config.toml
head_dim = 128
d_mlp = 1024
activation = "gelu"
norm = "rmsnorm"
init = "normal"
init_std_qkv = 0.0464
init_std_o = 0.0
lr = 0.00931
beta1 = 0.93
grad_clip = 2.0
MLP neurons of a small language model. Each row is named by its layer, matrix (up: input weights) and neuron, and shows model dimensions 64-159. Each number is 500 + 25 x the weight over its row's rms, rounded and kept within 0 to 999. Numbers have three digits each.
After each neuron's rows, "fires after" lists the tokens most often just before its 100 highest values on Wikipedia text that the model never trained on. A number after a token or word is its count.

L17.up325:488497507514489490488486488474494512491534487512460538438518455488502500483502475525498480493488511490459492503541502499502492487503455458492508523470486494515514442468500509521490511504494507486521519466504544512488484497495472484535483496548493545496484434563482569489484471456544465542
fires after: "2" 54, "9" 20, "1" 10, "0" 4, "8" 4

L7.up617:470514506488468476549511558494507476500529461557478481504503521514470473499515491467536518480513545501524510480533484506526504530484547485494522535502490519485550472514496499564486478456493470526519452488512545522492511503495532552493493490495493521499518515478465469466518505473473450465
fires after: "-" 26, " \"" 16, " (" 11, "(" 5, "-p" 5, " " 5

L16.up491:493454473458530528489476537444546539531502485521528505496522521502485459520522498482528494558487511479500478501508491477454491560513458479470494505522466504493446505494467491533540479467515515501497527488495483511495457545476497492508521516526491550511508471519534494507507519498523514503
fires after: " " 31, "1" 20, "2" 15, "4" 4

L18.up802:515521480516544478539487460488490452517467523487507486483536522493518486505479483478462445462529531511447488519510539498487466485524473497566549495499532495468530492505491506490520527496494487453490465494552546474497509516472519470498554510518524529450523513494490506544512511471504509456
fires after: "9" 29, " |" 14, "0" 13, "8" 6, "a" 5, " in" 4

L18.up375:487522530481501460552521513452539497495459517522470508481507505480500489527527480462504512510473492532491523491516451449499467508530497446443529475451511519521500475562505516498539456484464528498548507438478488499484453501497526496522477535499497493465535499503524544505504508531505497492
fires after: "2" 26, "1" 14, "9" 10, "0" 9, " |" 8, "oth" 7

L16.up512:456489482503482519524507499472534521526507471468519523487485520479513468442524490510482455497510533568483529493482510530465471499504531570530558481469504539519489525530492500483484507454519480510501497503515497488524519511520545487483523524489487576513468531543484483469465489510497513497
fires after: "1" 21, "9" 15, "6" 8, "2" 8, " from" 8

L16.up164:499467487526498502511492495461501517497528515529508504515474542471493469529468503479493484540476512512495514465517543493567506473513487460525479505518509517492531461488493510543526485467523495506537516494463479518508486514476515492476489490503474576479482512505497476484507501487492500460
fires after: "0" 15, "4" 14, " |" 10, "2" 9, "7" 8, "3" 8

L16.up775:512481471475489513525504512459577498532531502552476509466512489525496501506537494528503454513463504483473479452480526477515491516478512500500502474519477484495498548521553521475533479452460473515495464478511462490503459521533456479530506499506513493512445518478496495500533493507469472514
fires after: " " 45, " |" 31, " votes" 4

L7.up990:526486514536527541494505479504527580506498494504525497508487500473452511457517543493492449505497511527508507490494505500516470534450513465512500488480502528493552523448472518503499508466536513492486523438501548543519493469534496496536521496509481487504491456542523462525508480509537493504
fires after: " d" 16, " c" 15, " g" 10, " sc" 9, " cl" 7

L14.up591:493463492501497472476473513491492472494474495521499490464529533469499451494520495471475508443487531514520525516505472475485525533478501499479506480481543496487467487502492511537480507465483477505484515474498471545496491464539494545473508479539526470498514487507487510501534494498525500410
fires after: " " 42, "born" 8, "9" 8, "," 6, "." 4

L14.up438:508520496531498555514503515543492533486517484543489476528491433506496467525509485510509470489491472496492524498481493512500516490478469544491512513472465518528448530476500490509480498452480505537462495502489531493506505501511470516523492446521477548515494502539513478533495460502492484467
fires after: "9" 30, "7" 10, "5" 6, " d" 5, "i" 5, " D" 5

L18.up902:499509493525524533474498483481512498492522526463497518514487495511486464532496571489517529460487495480454487537460512525472509469464466529467481479519500451525521490520506453497539500477527503525482507511524505548506488494497508484510473500556506506472496470537474503496427479484508514475
fires after: " " 53, "–" 11, "," 7, "1" 6

L17.up719:492538483504479490467460547490507491495466482526479521492479475527477525473490464514530492492517481541516510530485469509474526545505420498522522463475531479483493501501517508524507499512512450541484496517460535505530537525560517545473520489509507507507495478475478569520497491484509497459
fires after: "–" 30, "|" 10, "9" 7, "3" 5

L14.up608:497487491460534514501499475511527535496495472524491488524530517514475488503493506480548477515467513512480509452515485497538523511523481503438528541486504507502504572522535486534511540481502519505501496524523449493495494530460520517488474475502558549528520485517529481490490522494454504540
fires after: "7" 23, "6" 17, "5" 9, "2" 6, "9" 5, "3" 5

L7.up237:494564517512517528504517506519546488464529484485468462545464472499530483519472475517457522509520496509469478513498524493475509493487465483500545507534472507486470516474508500526527463512479510528511450499544495491539517514457508502513505494507494502491505445473500499496524494501497506518
fires after: "0" 18, "3" 13, "6" 12, "5" 11, "1" 9

L11.up151:507511525531473502510488525445487539492504481511494467507485527508497454485507502493462508486503520438511508478476529506484513501449504522484470461512488446510513493482506492505479502511470500494453487510506475484524538516481480528506524533521486466516514534483478505485475472522490485508
fires after: " " 89, "–" 8

L18.up871:476528507465511483520486480465524494520506509472459492509539512524464479498479496483523489499460502512491541497498511461514503535502513477494465473522502504443451516531528504511486510500503487470478462541525505506530472538462491503476518477512515565484482505495495485520490516513500486476
fires after: "9" 16, "0" 16, "1" 10, "2" 10, "4" 10, "7" 8

L7.up1003:502497472529483487540496503483537470512523499526545503520497481446454476515528544527531521520483550546546512518506488519489483502482493501512555491503498514479527530499485512493491446504502488491491473529525487477495465460436499526521467520534476493553493512487510503464466500511530499469
fires after: " d" 21, " g" 14, " p" 10, " l" 6, " D" 5, " %" 4

L16.up999:482493509535481503513500498471463477517480481524528496462527546481508490456506481475504500503465482519495482495485467519482511530518532495467511512514469469513487518501487523499540538498506478484523517445466538490531490473499509478531474484522468532474498550521512483536542504458498514482
fires after: "0" 37, "," 22, "9" 19, "1" 4

L18.up361:508500526482474494475535520493483509495538537507494502505466548504525519467518529502488482452471470477481461490472504530510471492496503482515515484506470478518510519484457473482501520518497507509536506514488533514503478458521475511550497476498453453458492487478422496510491467535498531492
fires after: "1" 21, "0" 13, "9" 11, "ab" 7

L11.up778:495462525476489481520500484465485554510534511510539501509529479508492480515475504525497510490472505486484530526477515492535480545471519532516468506490491480513496476509487508497521482485466490525534469519493549458518469491493504476494477447487510461497494486470515480517514523523522517515
fires after: " H" 22, " W" 10, "H" 7, " h" 7, "A" 6, " b" 5

L16.up623:489470479486537541478465468508452471438478497563464487535493508525490484470522503461543518505469547519458496520477484540524538507518472462520503489482536510500516512541504471498493526493453497487515540490469441510514489469497528531486503469501517532504487510480505466487502479469466466514
fires after: "0" 44, " n" 5, " N" 4, "9" 4

L18.up238:524489506466498509508510530529539494517513460459529490487464502525501531507486532504536484542489510492482509458515478467470527522517538480504501499491490493487518480467515511537525537486525530490478524511535503493445485503510453510467471498519489526519479517543514513507494483510547490492
fires after: "2" 56, "," 24, "|" 4

L7.up177:430500483520505467491487464506498513558517455502513478492488553498469489524491541460487505468464523495555542485463549484508487506512500518501519529510515514530480531514501510549457417527503505525521481516474476470507493454474515510489500513509498540537516499474444569467519507536465454496
fires after: " S" 15, " G" 9, " J" 9, " M" 9, " C" 8, " H" 8

L11.up531:517511478520546477547482459486486579522490482456469487477507517488499475520526488456510500481464513505518502540491527520520499509510484526556524458570488495496513494516482502498514532503518509500490478494507515473487478496497480506525518498518520463521484516465515514470501494478525508496
fires after: " G" 17, " g" 12, " I" 10, " to" 8, " who" 5, "I" 5

L16.up912:497496510461487476568523480525434492504484512516498507482501539537524523532517496520541475506512490500534509496508529499511437518457481495513494479499509466499507469468518477511481483492503494475513467561483493467493462502511500527551551529557465498499507558519477515535495495500516446501
fires after: "," 46, " March" 10, " July" 7, " December" 5, " February" 4

L2.up134:505494491502497518499480492538509526486518512507510521467474528500505453512516486475459504490500493457529532496459510466484514522512491473547512520456549521486484494507503527513507532506499491526513522491540541517462501507539504558511469499458511555521488516496506535485493457461445503563
fires after: "0" 13, "7" 12, "6" 10, "2" 9, "3" 8, "1" 7

L11.up1004:497471531503558464501530529477528477494488514530535448503457535519533510483462461485517512486447464466492514466487492470499497555478510497471468535505493494521519490507467512531511473505420518499467502517514508510489461524501493500460523486514509503493469491482511500499526554474516527468
fires after: " m" 19, " M" 15, "c" 5, "á" 4, " c" 4, " C" 4

L17.up483:512486484484467457497470518547506529476482491512476552550536548533495498486458488481512535527460488517445554515530482531501531487499509471497536467483521462460484504488527448488513515458539466512514487515481514516496469487488500535502483465538498486478491488554548551495533512517466525480
fires after: " |" 15, "|" 13, ")" 13, " /" 9, ":" 6, " he" 4

L14.up0:458522533524485497501518525498512478508517508484490533490485472469540460495476501478457522471503488513492531518477478468477475515451548512534504466498435510513500509488509513498475449533537512451520462519520526480529480511493503506508489517528490485489560496453483529504494514510480484500
fires after: " G" 32, " S" 16, " B" 11, "G" 4

L18.up275:484470539500511504482447437500478531481469495462494510501493528509483464531517530523536543462475522486490499533483507501485495464519448478531501496508533470473503514497501484490481553515507538530469466520494531519479483498580544512468502481502510521525459479472479435461495478509532472477
fires after: "1" 65, "2" 5, "8" 5, "6" 4

L14.up893:489478510489521488503495483521508452492498482523524471451512470525497508434529492485502474466462533514497490467463541524535526493497531499516464549528448503453481518499482491520521516482461514499476499475487504490513488498520510501518483461495533494524486479470531494530477513544493548489
fires after: "0" 53, "9" 39, "8" 5

L7.up643:466515516507524493534485522504531527503494499537484493496539554533465487461504501470504488491545515470515492487525529547481486519453529535493504519500527504463506464535499487515448490485497505499481493517495552472537519510491481539491483515510520516512547507513509443486516542502511458513
fires after: " (" 30, "-" 25, " sub" 5

L11.up866:520457494512478521492519475488503476518467519484500474517474516496486523486512516501537546503499502501467501471517493515488487539474546560499490512478517510485488525493496528507507485489532547474516524509506502493496510514497498495483463483509481497521491480483515498528517460485540470504
fires after: " |" 32, " " 21, "2" 6, "5" 6

L18.up770:475525477491492486500502517523489489494509481482485529549528514496511492502511505481506475491518509518505519505504463478508500481515462482510521462541447487482453505511494505468462501491447482540484480502516478503460468493503493492503487513489508478478507564485484471532476529524516503535
fires after: "1" 41, "9" 21, "0" 19, "–" 4

L7.up488:490520480498570513498522515490484474525528524493547480486523485510489479505518487559517507484499466508481492513498475501469510490464493493493511492519511529486513455544490460479484516483542508505503513484523533524516523513497469502457498520495512518509514499492503487499510528484508536502
fires after: " " 57, "–" 10, "1" 5

L7.up982:502460550507516468526537503491516489471522456510480469494467458482488464503514457469485499517478525516516528485536576508482488547480496495483486511539546470517505486489505512517462474496491513500521475496509507511541527520486501510549450491490467492511457467479503488503495504490501502528
fires after: "0" 20, " " 12, "3" 12, " —" 12, "2" 10, "6" 5

L16.up847:495501518468480502511489493479481533477494510543510514487487489512427548502474516453520503494499497518459453480489498494487503481516503486525516518442484466468516518493508505541475471489466499495498495525515514513504480497470529469495493473510467495486494502458411491545494467514505486488
fires after: " " 39, "1" 13, "," 12, "2" 9, "3" 6

L16.up134:470495466490474461493494519532512517476529488499513511500492529475504508450481531504494529512509477515500508500465471519456502499500502492487474504492494516492509471561500504507514545484550504484524556500524508502464532474498505494506502503527507563529516566529555493505498492472530526524
fires after: " " 25, "–" 24, "|" 9, "\n" 8, "0" 8, "9" 6

L18.up772:515521492501493525465459560519454472511499516533525437488481508540486469460479478457484492452453463452540531489523495482474448483534448508524539537482490487493497491508484466488491532505459487510529558447494474499487522474514490519490487484505488475493506504473521540561498544514531566460
fires after: "1" 68, "9" 6, "0" 4

L16.up561:545503477517482466505499500499485471504498516515527514493457485475477478509506484444515484442511529551482516479505511514481469515492537479498487517533499526485524488520492489503458508515497540515490537510476499483536510486476559447477572475469480540537467500461531431465532499525517527507
fires after: "9" 13, "7" 11, "2" 11, "4" 7, "6" 6, " l" 4

L7.up585:463472433495509443514499496490539529494514519493517499544497446474507458511485477514539508500431525498510507507512521510477527525469506521527527500482529468511510498502514484494489477497524476484489467491515515516491494497458524459504564508511497473509538464497468508479553495490491454524
fires after: " D" 20, " b" 9, " G" 7, " g" 6, " d" 5, " J" 5

L11.up393:525499489536475505516534503511494476464522505473518489510484514531537509495494490497508467555523543524485493530482514531496547494478510542452483537486462494520521540514458455518457536463489447527522507473498492496511507498533531496536539482536516530504481536474502485482483510543455521490
fires after: " O" 15, "O" 14, "5" 13, "7" 10, " No" 6, "6" 6

L11.up894:508446531498445540488532507509496488492497486484480509517481501461466515518510509423512453466495480556474462492507483503504527472485454512444499531505512523476499521462506447441484500480511521527468470532524514501543485488513551496493493471466453530534497495559492485530517492485502461463
fires after: "2" 21, "1" 20, "6" 14, "4" 12, "8" 10, "3" 9

L18.up337:508517517489514549498494523537517499476551489472514474519511499518517500524511550595484465520508466462493462542492496486471496526496505501455461471511521513549484502510504511500485487490481455519528477496474509519483483469512509534459497514485484509545498467483481494472528521507488482509
fires after: " " 27, "|" 24, "\n" 4, "–" 4

L14.up100:515500496515486513506447491484496490501507522527512520507516509474512476483519541486528476521491485517478509501506467519523531486522509490510481500508510500496547479468512524527488544514514552499520488535497474483535470494458527470480512467488456544559515479505522485519486533531517496504
fires after: " |" 25, "." 22, "0" 9, " sh" 6

L17.up578:549511516500532522515520447497466538510506521513517486497500489518508512516551498477462507427521519518459493502498483473461517520508488555535496513488481458520507485524517480496490449482489484501484511499520543541533515509490513466528545491489495506492552508505502498521500514508506528483
fires after: "9" 39, " " 13, ":" 9, "8" 8, "0" 4

L3.up493:497497498520489540486504460495516476507474489446510479486510518521503490548522517538455480489515489481494483510474528541473530512493495488506475468468516528523473453465491507552502561546511493493513520508483506517495482514509472538498545533498493487493517508516516533481524461479518432493
fires after: ".\n\n" 15, "3" 14, "2" 10, "1" 9, "6" 8, "9" 8

L14.up159:514490528498506491481508549452483507492460512537548500527474448519508468504510498511472497512511496510503501489490501509490506525518526497485491471484541518521548524499513522567482563496472555512468446517490452532501468479524483551500546450552524533492527507537525507476448494500502488488
fires after: " |" 28, " " 20, ";" 9, "." 6, "ir" 5

L11.up795:487510518480522478520519532527461483496487518503510514516496510559520520507457521529510494485483529524474536489497535479464492499512471509528509490509525540534504458540449506537497477496530489472490531502515492501533555478495487502556464519503507496517453487488526474568520455497510510469
fires after: "1" 22, "9" 17, " " 12, "2" 9, "0" 8, "\n" 6

L14.up235:474504477532491505489465460567500512536489478503449463501496457481489484518506511532536516516469512470477528490508506510491470516495496499470554507522542540460517460516483510469479508539502445513513467448482472520523475486502523469481481461511494514545489507526507558487522477486475488528
fires after: "2" 23, "6" 17, "7" 11, "1" 10, "3" 8, "4" 7

L18.up1014:482513485466525461469501539473543500454443511533522533500536497468516529531540524457519472538504514534486549478489502478519462513500492495515518537535517524486492458530504527491496474518498492478515509497563527485511529543500536529528468441502513522526483519521522501472522505471498508490
fires after: "1" 34, "4" 9, "9" 7, "0" 6, "2" 5, "8" 5

L16.up180:517515504519525468508503496483489484492498476511465521498494494447492495510517513491512456484515516512465462517522501488498483535479450480512472493515510507476488482512494495479484504570494519541488493452496523545550504535508572516524525438525508514445473492476508508507520500525547471478
fires after: "9" 33, "8" 23, "7" 13, "0" 11, "5" 7

L7.up740:478488492479488504501521483515443528463532505529454505510483493497521516527496500463511485488461488493506500524478523513489521478483505489480505481499523470576520499493501483526492477506508488513505502474516485515492514442516495511520500471483556490537462456494533504536543460544505515515
fires after: ".\n" 20, " N" 13, " n" 10, " c" 6, " medal" 5, ").\n" 5

L14.up114:481519485517492488512507507465495520533472525516484505521520506485476515535479538483514544497501561493518514476490480503539488501523489541481571446497467503481521498488500517505525484491534537494528475460477519506531517540477539518513512512528480492550510490441524469477502487499500485512
fires after: " g" 16, " c" 14, " G" 11, " F" 8, " C" 6, " D" 4

L17.up450:519556544483508501480490498490485521530529527486503465522518476523488488489501519522483508481548546494497477446496486531511466505527465503483509497465492506505497496468467487510542495483486503470467513520476522520457510523540513488500528506515507525524446501479510513533479451482457476498
fires after: "2" 54, "1" 4

L18.up515:498491506512497470505500519463510477514485512485506471489501520535457484525498547566509486493509490515499507556510538503461475531494524457533542520480513549502490489457471526499490505541515498499517499475516450534516545519518513506494501506545511488484501469480532471497484513509500503545
fires after: "1" 21, "2" 18, " in" 9, "3" 6, "4" 4

L11.up738:534448497480476537478510532530505492492528515454481465498521475491450477495485543475505460486521517503514576526484539502447524503492498460495513467511513507549540533495545475505461480515558519516468482498476487464498490462566515482516495476564493485515455530516525510485493517478489469528
fires after: " +" 14, " g" 13, " d" 9, " com" 5, "G" 5, " D" 5

L16.up453:517510466522540519506484503495463488520487534537523470507456512523508534472510474548478496504485493539483486498497473510461499497515491470562493498517553515474491492524526527444497473475489498524509510474480546509543453480502485518522515497504466489490534538523520490553504513468548526500
fires after: "8" 30, "9" 27, "0" 26, "5" 4

L7.up116:537488506464517446509508505505463530496552486483544482518491486505478471530526526488514473481472524437500483508477504504518480493477497528545541524512489528521483513496530564501501518494472527528516490513500502498527518534504521498520531483523500495453479522498500478474471474476465513506
fires after: " H" 25, " Sh" 8, " sh" 7, " h" 7, " Y" 5, " prot" 5

L18.up565:517519472501485454503509517500482507490495524474502492474507543455485497490541463491494510523490526492478537527443517495530479513496524528539482529514492501487508495544543540586516519464549490492492521492487503512472517511481496505494523499470513517507512489482538509461451466491464474461
fires after: " " 45, " S" 4, " d" 4, " G" 4

L16.up952:508481481533470531477538548526435535514486487520482516517506515491504517466495503499510553505527460536476472513465539526495488496458544486535522517520504522488461465524539482508515510516528505508483531499443499525500541477519472509481477507526553523538497502471528495507537518482525476474
fires after: "9" 25, " " 19, "0" 17, "–" 8, "5" 4

L16.up1013:512490467466483514492524494476453503467535483525511523508471474467521495481473523527481510511511478554490498485539521512520495536565488497495513504478468504509497466518493481503489478425496489481505490460428489494529533520484478532505555503545462494500512515512495469527522533537452512500
fires after: "9" 56, "8" 18, "5" 13, "7" 6

L11.up547:512497514555506461488562494439496508503528483499480512513515466448495563537494528510550495540489524461479483517494528494502503516467471517510538479459495467489500497490520463481523508515507502513476493500488471521489467498513485489504508481526501517491542514505511501552515525477438478475
fires after: " L" 20, " D" 19, " d" 12, " l" 9, " R" 4

L14.up832:480528565506516506473525511527469503507492531489498478487507512520512529494508497523481446517469499510468520473515485510530478462479482550513477484476543483499491470507494495501509500498509452484495529534460497482523540490470506531526496506506498478490477481451477497584505521493516494449
fires after: " " 62, " A" 4, " |" 4

L18.up428:511511492512509530487507566484519491478482525490494493498518463526522498526499502464502492501462535530499503508483510510533491455469489531503504509487511462497497499511477496507474440464462516531449530443478507548524556488494504498489502467483465476478574513478537494482497482501447514451
fires after: "," 23, ":" 21, " " 10, "9" 9, "." 5

L17.up538:550515496536502517517524496489519495473492481508475545523525535499503493515497506490525453535481493500457479498550535507525477497491485489494509478508481471489529503523525487460516561488453485511469546527477501476535487471496506532536499510513493511466485480502511491517496458510514493471
fires after: " |" 72, ":" 5

L17.up143:490483547478494523501495445569488492504490497487504491479486522513485508536537494532521497525502485482506483505525515510456498496503485490489462488487437518475483488483518486502500484485510524553493547512495485482451506524499484531511494537526535480478505507490509527495468472494495478471
fires after: "," 39, " and" 10, " to" 5, "-" 5, " March" 5, " in" 5

L16.up51:522526503464532521500499533524498466485510497481550473508496526491525490479484476526496464459503500518509514512543511546509501458525462430486489504509519527539507478456512500508511497496474489512472508491530524513511502477490465482494528473490445513527506445547501488505507514498490434527
fires after: "0" 29, "1" 12, " tw" 5, " m" 5, "2" 5

L18.up666:524476516509520562482502501486514520487572494493556525510496512524487518511495492468495495544477532526486525490524501500534522466469493525519513546566503503522530512540487508460516522527486493466495525496441505501472454471452491475482478490499505472493484522452486520544481492465527470503
fires after: "1" 38, " " 28, "9" 11, " (" 6, "8" 5

L18.up530:482509545531507580489496471509484473475513458483547474476485524545471513462463492491492519530510503470510506495513509475515450536520513507538482503483493507500508479520532497536477510500530497459485479525439528510501464459531509477448520460502494461500524522521502495470509474491505494486
fires after: " " 69, "\n" 4, "8" 4

L14.up736:481477551499469487519557534520453504542512516497552474494449504540495517485501496523423513457491514491495486488465481475481490510508487484584488520480471512505495520506543497493505529515490512457492483525496482534496498552534487474508513482470564503526496539498546539481528541517506544491
fires after: "0" 37, " " 34, "9" 5, " A" 4

L18.up927:486471521499451495503511501471472452473475500504492512533472520459493515515513547461517513497485516492472472454531536503486506494523475512552506456498472510492499502489468505462498530512505485510498471522515513484495482460520526513486495450480499511511467470499533491494513483514496492518
fires after: "0" 24, "9" 23, "8" 8, "1" 4

L7.up154:507521511519507453509504481516503502526496519515500477501505495442486462500509522491517484521496497558531527497511496515469490499495490498478503483505481502513543496487456511526481489560534475504501493450555532490467477510487511441503538487502520486479498483459506482539444503517474489486
fires after: " g" 29, " G" 19, " d" 14, "G" 4, " k" 4

L17.up212:519483485495469544555475529513479495512505492507539529512557523464506520480540525517511542434525491499523496515471498470500490517470478522525492474492461515528471471542514518495532513516493481520481504494528516550505457485531497481465521514515534483462517468527525525494455482481503484490
fires after: ":" 23, "," 20, "1" 13, " " 13

L14.up398:428515509476471509474487525445506470524477483550500512515520482504522508476505503504495471492490515502515516478523474503501553504494486502437493487481506544462473505516532514497525477496505463446490484471512532487536483526532512530497508461520525516485481509500472483485510475499516505444
fires after: "9" 27, "," 14, "3" 8, "4" 5, " (" 5, "8" 5

L18.up510:534454495567464502510447528478422489535538451535508479509491509525471505497491532461489494476470497489440560482519474515469463490510463509497519498513510544506511445477494497481506519501470504497503514474511529517499504477494491523549457474519469460498464541457482532526524527489468531477
fires after: "0" 50, "9" 9, "8" 8, "5" 7, "c" 4, "6" 4

L18.up340:518522498471506543494548466494485508487553520470556520581526511507526496483497490476513486460526517544506507515555534497530489471515500500486528526480492507503496485518486489487521537508494449504494539506530509515506525518488513512512549523518493494465466426558534487469496473507508477534
fires after: "," 40, " June" 7, "In" 7, "|" 6, " |" 4, " In" 4

L11.up873:473534532481524473496463500527483523521508476479499529525538520516495470504534461529490503569512515438494542466472476486503444469471474541468472463494494476496482497500511539504490481495483496477497502530540524495533485564469492536487533490475525506506495504511451470471516486497501492519
fires after: "3" 18, "1" 14, "0" 10, " " 8, "8" 6, "6" 5

L16.up163:469507458523538473525541479514493472513539499499490478499497517477536507500485488493481508456513504473518468510508531467503489502499468488462524521538512531479464511509476494519501467455484496541523509515518514503483485517499466498493478492522515482514468505506497519451537494477478540519
fires after: "0" 33, "1" 16, "9" 9, "3" 5, "5" 4

L17.up191:481534528477458484540549500481478510510487461491532464503468482530463499539496499478484491520512506506468493495558555524525490491495541452503461462503477464526496522479516479563490475473493454500521498510474506545540482479511497481468520471500503520496482488506480481513485496506542506480
fires after: " " 39, "0" 12, "2" 10, "9" 4

L17.up174:499523495500548486423475457513485447487506482558514495466536508496486474493553520475507486516492511529489506463506466461462498507498540498555482550508532491489522488506530533515475480515484491463485525484502503478496473475474490489504475524501501485462485545460537495521468493519519499468
fires after: "9" 31, " " 22, "0" 14, "1" 7, "8" 7, "–" 5

L18.up499:478491504527454502528523466461480511531442510496533467473502494506471523532473516480471476469501526485446497489473494466489479531517494527516473527510486490469496462462524486509516463534481532495495485434531526447510473479498460495511545538477558505518509493519521467534495508490527526492
fires after: "8" 45, "9" 31, "7" 5, "0" 5

L3.up719:489484494500495492535554484521486514511511486510531469493510493526475484522482518509494508499479511521506517457466495494483517545516510540514484519492504497476526476501504493524501454484559470499451498500489516520503518492527483484510476559474499479527512544490514473555502433466506540502
fires after: " " 67, "1" 5, ":" 4, " (" 4

L14.up320:491468507545468511515497524476496482476495536507492497521493527465462494535484479470520461513476522490444548447540535526533477526502453472483494552509538496513469500504500478549519478523472534517511533496501467506538522538511452491497471485532482497510482474519512491486517533508513468515
fires after: "2" 30, "1" 20, "8" 8, "3" 5, " f" 5

L3.up914:509457512492465462475493513539507491484543503535549505529490508530501477554488488494514484495543478526531526483483484470498516489491532494521531522489503508534489494510488508479465495474556462558539562489494520505512462538522446476528467494438482527509458499493496501503530484483474506497
fires after: "0" 16, "6" 16, "1" 12, "4" 7, "2" 6

L16.up118:483499529476488518486468498501496499463506508499499474497498470497488465496522493497562481448515459521456507522518557473534476548477512456516451463500539550499511500510524503500496483505456507493487483530450536495509513482500511526489521504510478515504470445500511467485504482483570480449
fires after: "9" 33, "0" 26, "1" 6

L17.up867:482513484491489527515483505490509483513479474465501513502518520521524475514510519532488470489480499527492562486481503532519499521527495514478508519452502538533492480518489501496544479475521503470490460555519523492538491515542484492487493503476532543450456486497540472484466501545525505498
fires after: "1" 22, "0" 19, "5" 10, "3" 9, "2" 9

L17.up607:518549472472530498495508503509442494503532443532523519474513513491551482485516510503516500487479496489541479457518453458490477493484525473503474529521505529554522517502519469518496506514533506449495532509515585482497531459511529511529465548515492521507496518476493515496495459504516456503
fires after: "2" 75, " " 9, " |" 5, "1" 5

L11.up225:483453504493495481485458485475487510579543459493486496511509522524468455497502500484517496461507528491498528513533508523466474515482499462528511486498517470500454499494452475483487483487491504498502478502567503500499497534507471507457531508511495518521471472521511488560497501474448464518
fires after: "1" 22, " v" 14, " " 13, " F" 12, " L" 9, " f" 5

L16.up962:505530459507488483465471533510483523539481504461513486487499532520465506466470489486510524494472503524509518457478459474488514519530565461527499496516524511526541502497503507494559499453479516543475495490475482475456452485478475524483473447570487491562558512465504489503523480496488480483
fires after: "–" 15, "|" 15, "4" 10, "2" 8, "3" 8, " M" 6

L17.up359:477526500547534509504487500472473483447508495485511485463514509480497488527519481519516528480524493483463458502439495490470490523493513542500439462523479491499490520508498520527526541502489511502480511501507507516500505510509498527462502510490535440497518478478520485486464476565528521450
fires after: " " 54, "1" 18, "5" 4

L7.up130:475498523494476489510501477486460502483522459499538505469518500543458467495503492477516533528510491470476508522482475506506475538519498533524516465505510526471509437513514543497507503453492524516506471502499520523475470507485509532443503476521480478510572490495510486550516528485553487534
fires after: " " 39, " the" 10, "–" 9, " and" 6, " a" 5, "-" 4

L14.up91:487483493509478476501500517494472469537500517526502504478506497500508467487508532495525481483459474508493510554477525532543479478503471539498496518530485506461485486515493472487489449489520539513474467459495488523465576488510534519471494501509514495494511514497530523487529500477507503492
fires after: " " 37, "1" 21, "9" 8, "8" 4

L16.up66:488505509495554510482503518499492478452516513518520542525506508460509555501481517547511511479522493487469512459470478489478505463488417512523554566506495539487468478483520471496500456495531498514497494481521525492479518469519518498497531524452538492527474503506511489514511480513482487521
fires after: "1" 34, "7" 16, "8" 12, "6" 6, "4" 5

L16.up386:490539539511525522506533510505495448503446488444512488503484498508488542418480521455501486487524473499508540458510493506491497500504518514506480525492493496497493481508529541479467528533517525526474464465504519531491498489502522502461493457517516442476530487539469502495525492521498508477
fires after: " " 36, " on" 9, "born" 4, "On" 4, " –" 4

L2.up488:539484459482490499548535467471480503527571499475540503500522470508473495459465518511472452530521508504464510540517488540481501504541517480468490498462489477517513488514473521523510502482534471478486509499468514491498481481526493492499524583509490521498512509528483492454522484477502498482
fires after: " " 18, "9" 14, "1" 14, "2" 12, "0" 11, "8" 11